config = dict(
    norm_eps=1e-05,
    tie_embeddings=True,
    init='normal',
    optimizer='muon_variant',
    decay_fraction=1.0,
    seq_len=1024,
)
MLP neurons of a small language model. Each row is named by its layer, matrix (down: output weights) and neuron, and shows model dimensions 96-223. Each number is 200 + 30 x the weight over its row's rms, rounded and kept within 0 to 999.
After each neuron's rows, "raises" lists the tokens whose logits its output raises most directly, leaving later layers aside; "fires before" lists the tokens most often just after its 100 highest values on Wikipedia text that the model never trained on.

L7.down178,184,174,125,219,203,207,219,174,194,173,213,218,189,182,207,204,210,242,222,154,202,197,207,211,212,129,178,235,137,230,203,209,207,209,219,189,199,186,198,249,184,243,192,245,205,225,182,175,188,225,185,204,204,236,192,224,182,205,111,196,161,218,152,232,198,180,206,202,184,239,218,206,184,244,229,153,161,220,220,212,212,155,195,211,181,213,196,207,160,198,163,235,230,236,199,201,241,177,172,163,264,210,199,229,169,220,209,234,169,179,171,230,203,171,202,168,229,226,198,269,170,190,112,210,239,159,202,184
raises: "===", "====", "==", "|", "-"
fires before: "|", "-", "\n", "===", "In"

L11.down143,178,248,162,198,190,178,173,211,275,234,209,195,240,158,208,171,198,203,202,197,163,159,211,139,252,203,233,214,160,204,223,190,232,200,204,216,219,202,182,225,184,187,220,196,198,133,193,170,201,270,133,217,240,262,164,156,208,239,165,163,236,227,191,184,202,238,177,169,204,158,223,228,217,180,184,152,182,175,222,163,193,206,167,232,210,178,211,185,179,195,197,223,189,275,215,163,199,216,195,245,159,245,166,186,207,161,174,250,182,256,190,151,183,208,178,107,186,235,174,132,207,188,167,197,217,177,184,167
raises: "th", "rd", "st", "9", "8"
fires before: "0", "7", "1", "8", "6", "3"

L10.down65,210,193,184,186,239,200,199,209,237,227,195,207,143,195,231,215,178,214,151,211,203,204,243,200,219,210,229,191,212,255,167,184,256,175,195,212,123,217,250,238,140,207,202,198,144,180,220,192,200,142,261,220,164,169,222,180,155,182,177,219,164,208,178,192,219,199,188,192,170,221,214,236,202,243,146,198,220,128,195,186,184,167,251,204,200,238,253,198,111,210,208,174,182,206,195,209,167,210,147,177,184,224,180,236,198,234,250,235,231,175,216,168,185,216,207,184,194,180,180,231,238,212,207,207,162,201,176,263
raises: ".", ".\"", "\".", " respectively", ")."
fires before: "."

L11.down1273,186,158,218,225,185,223,228,168,231,241,239,220,217,183,160,200,232,170,146,253,171,180,228,191,209,227,183,242,168,239,184,233,196,177,252,194,224,218,187,188,187,224,211,260,218,199,206,229,260,205,186,238,207,147,183,223,161,171,204,188,179,259,170,184,231,158,196,214,224,188,211,247,195,183,194,207,167,209,211,275,209,267,202,228,199,205,183,239,162,222,170,180,271,293,188,257,170,201,166,174,192,186,201,210,184,226,204,203,211,186,177,223,170,160,157,145,180,224,156,235,246,190,229,183,222,198,214,182
raises: ")", ");", "})", ";", "),"
fires before: ")"

L9.down419,148,224,191,193,255,210,159,244,233,146,231,161,205,229,207,231,161,194,218,184,231,213,162,189,229,170,209,155,147,189,265,242,173,173,161,226,248,226,241,224,238,211,228,133,223,217,215,175,236,204,222,203,220,184,230,179,209,296,206,188,196,182,190,207,100,214,196,173,168,181,210,221,222,195,170,194,193,205,230,218,242,180,232,209,205,212,205,179,210,217,204,189,180,166,191,175,109,262,167,262,212,174,203,155,149,144,200,161,193,189,221,166,206,188,216,205,192,158,160,233,160,218,192,198,214,148,227,183
raises: "0", "5", " same", "8", "1"
fires before: "0", "3", "5", "8", "1", "9"

L11.down722,204,174,153,114,214,157,229,256,200,176,220,182,168,161,206,170,169,161,145,170,152,197,176,164,187,175,214,206,233,209,201,182,185,195,243,201,120,171,187,203,226,231,199,205,194,171,186,174,239,111,231,196,187,182,201,171,180,198,217,230,182,179,190,203,240,159,167,151,189,199,206,223,192,187,193,186,179,147,194,206,224,215,234,216,193,232,174,172,178,170,214,211,192,148,231,229,217,211,173,253,251,199,260,186,237,217,197,207,257,259,117,179,148,167,234,179,161,255,185,216,161,209,240,183,224,155,219,204
raises: "res", "es", "s", "cast", "throp"
fires before: "s", "ed", "es", "ing"

L10.down1232,194,208,211,182,230,192,190,225,223,182,175,142,191,229,192,200,180,241,195,198,158,202,160,184,199,226,217,196,244,187,229,191,210,137,223,179,201,247,221,232,229,238,223,189,234,180,194,186,238,189,169,208,228,232,181,191,249,222,189,172,249,171,184,216,130,264,187,147,238,159,223,186,197,199,157,168,221,218,208,206,215,220,216,173,183,199,232,231,159,270,194,159,184,222,190,173,150,208,218,257,191,180,185,208,203,183,190,210,148,186,182,175,160,238,183,89,220,169,160,210,213,223,161,212,206,172,213,200
raises: "4", "0", "3", "6", "5"
fires before: "2", "1", "6", "0", "9", "3"

L11.down114,225,188,202,225,199,172,152,193,175,210,204,226,175,223,182,210,184,228,179,206,188,213,210,216,154,200,151,215,228,180,224,166,257,197,236,222,216,134,225,154,205,201,201,236,183,210,174,187,188,243,161,250,208,210,221,187,172,201,177,213,254,212,167,234,193,198,182,234,142,171,170,226,169,206,225,226,173,213,221,207,223,192,181,168,187,209,209,202,186,167,219,212,216,175,207,213,176,215,152,168,155,180,205,164,196,190,141,202,234,141,251,230,180,167,222,200,158,171,264,247,134,175,214,216,230,170,225,182
raises: " it", " there", " these", " everything", " this"
fires before: ",", " the"

L11.down1101,201,186,196,187,217,192,244,218,221,220,177,186,195,235,197,184,188,183,149,247,194,172,205,186,217,164,191,189,187,213,182,128,238,229,247,192,261,211,266,177,192,147,192,192,228,186,176,229,172,268,166,174,225,206,199,224,227,165,201,196,196,211,168,205,210,222,190,196,180,191,205,222,255,186,198,204,173,182,201,220,186,188,211,226,195,209,216,122,173,179,161,204,199,187,176,228,210,238,176,218,142,169,233,205,232,237,207,230,259,226,189,188,183,210,138,99,217,161,200,190,155,186,205,178,203,164,207,195
raises: " another", " it", " this", " some", " such"
fires before: " the", " a", " ", " his", " an"

L11.down1247,177,171,246,185,168,167,177,219,201,208,177,194,196,193,214,225,226,211,183,245,88,178,210,212,206,195,218,248,267,220,153,186,231,201,219,217,171,209,196,232,204,211,141,215,211,238,159,192,209,198,182,200,225,219,203,205,204,189,177,208,239,248,244,250,234,138,216,173,212,183,192,170,183,188,155,202,174,162,235,195,276,225,184,249,191,195,184,171,228,228,249,167,220,195,215,146,230,242,198,284,183,204,239,205,207,235,152,228,205,240,194,155,208,215,195,169,159,233,172,202,207,164,249,220,209,200,227,176
raises: "es", "s", "ches", " games", " points"
fires before: "s", "es"

L11.down272,160,230,187,231,231,211,205,229,238,213,198,193,214,220,228,163,172,235,187,187,158,185,196,146,215,160,228,225,187,213,210,212,165,138,236,181,200,208,193,179,252,171,188,207,186,195,176,236,236,209,172,241,223,188,187,211,249,200,188,135,222,186,200,228,143,176,190,188,219,223,251,225,223,218,167,128,213,194,204,262,255,137,195,232,190,266,218,217,167,210,152,180,165,220,222,169,152,205,206,172,250,188,214,209,196,155,196,228,197,168,228,243,230,226,182,57,219,168,178,202,203,242,162,205,196,149,222,219
raises: "9", "4", "8", "3", "6"
fires before: "0", "6", "8", "5", "3", "2"

L6.down62,176,185,176,228,169,205,184,157,225,191,185,134,226,207,166,221,230,200,213,235,227,250,212,165,180,163,207,231,217,219,204,198,139,211,222,194,231,138,226,192,198,216,227,169,233,236,188,181,224,183,187,170,202,192,146,183,195,229,183,189,175,222,224,153,215,177,142,257,154,228,233,174,197,185,268,176,162,165,250,211,150,200,193,242,210,181,205,190,244,236,162,225,228,238,189,167,172,173,180,158,197,216,120,191,206,176,231,169,166,206,239,209,187,161,243,196,181,170,142,210,242,205,249,193,219,248,155,236
raises: " April", " September", " February", " October", " January"
fires before: "1", "9", " ", "0", "2", "8"

L9.down445,188,193,174,238,158,205,261,204,208,188,168,213,162,271,229,215,188,214,168,163,202,208,212,184,227,218,173,232,168,142,262,213,205,222,185,200,210,202,192,176,192,194,221,183,192,212,179,171,174,190,192,229,190,225,232,128,157,169,136,204,175,199,240,218,208,199,185,192,209,201,249,231,214,200,194,153,176,165,195,166,149,183,235,219,199,173,158,253,136,217,246,236,191,239,217,242,224,187,131,186,237,226,202,178,253,177,222,195,166,160,236,179,212,221,214,194,184,200,180,207,196,194,119,232,169,142,196,178
raises: "\n", "]", "|", "|---|---|---|", "---|---|---|---|"
fires before: "\n", "|"

L11.down490,205,259,191,195,268,211,219,196,146,201,193,217,208,162,188,209,151,205,208,204,193,240,232,184,206,171,197,186,225,218,220,183,194,219,160,187,190,209,213,211,237,206,177,214,177,241,144,188,233,171,201,202,192,174,193,185,225,116,157,243,232,187,193,200,230,190,216,178,227,240,225,222,223,162,218,221,168,196,255,222,176,218,211,216,223,153,177,164,170,207,191,150,258,299,237,160,194,198,202,184,206,149,201,258,198,124,196,154,238,133,192,188,175,174,171,153,175,265,210,211,182,174,217,194,200,141,206,195
raises: "ive", "ion", "ions", "ivity", "iv"
fires before: "ion", "ive", "ed", "ing", "ions", "s"

L10.down83,174,215,216,192,218,274,199,202,237,211,238,210,230,179,144,152,210,174,168,240,183,197,219,182,160,196,232,195,179,224,163,218,186,192,207,186,241,164,164,207,179,217,243,230,252,242,216,201,284,232,193,214,209,148,181,243,172,150,198,201,158,242,196,180,200,138,157,173,223,151,253,206,193,219,181,213,135,149,198,220,215,222,189,216,224,179,146,204,221,198,179,193,211,240,192,274,167,186,178,200,201,175,175,217,179,169,201,230,178,253,214,239,191,136,185,193,147,199,223,185,248,203,191,190,226,216,241,184
raises: ")", "),", ");", ").", "})"
fires before: ")", "),", ");"

L11.down635,232,181,187,179,176,210,197,248,202,270,177,205,163,190,237,229,212,202,139,187,176,177,211,204,245,197,168,211,172,206,162,190,275,147,184,162,162,190,214,222,130,234,147,221,136,210,206,179,220,172,197,162,184,195,250,231,155,210,227,236,217,190,180,167,236,218,200,158,201,187,238,230,220,163,173,189,237,171,164,208,204,192,273,242,223,225,240,214,104,204,184,191,195,189,256,203,246,195,208,209,210,258,168,272,183,193,224,227,212,209,207,167,218,237,213,157,191,222,195,239,207,182,209,227,164,213,204,254
raises: ".", ".\"", ").", "\".", " respectively"
fires before: "."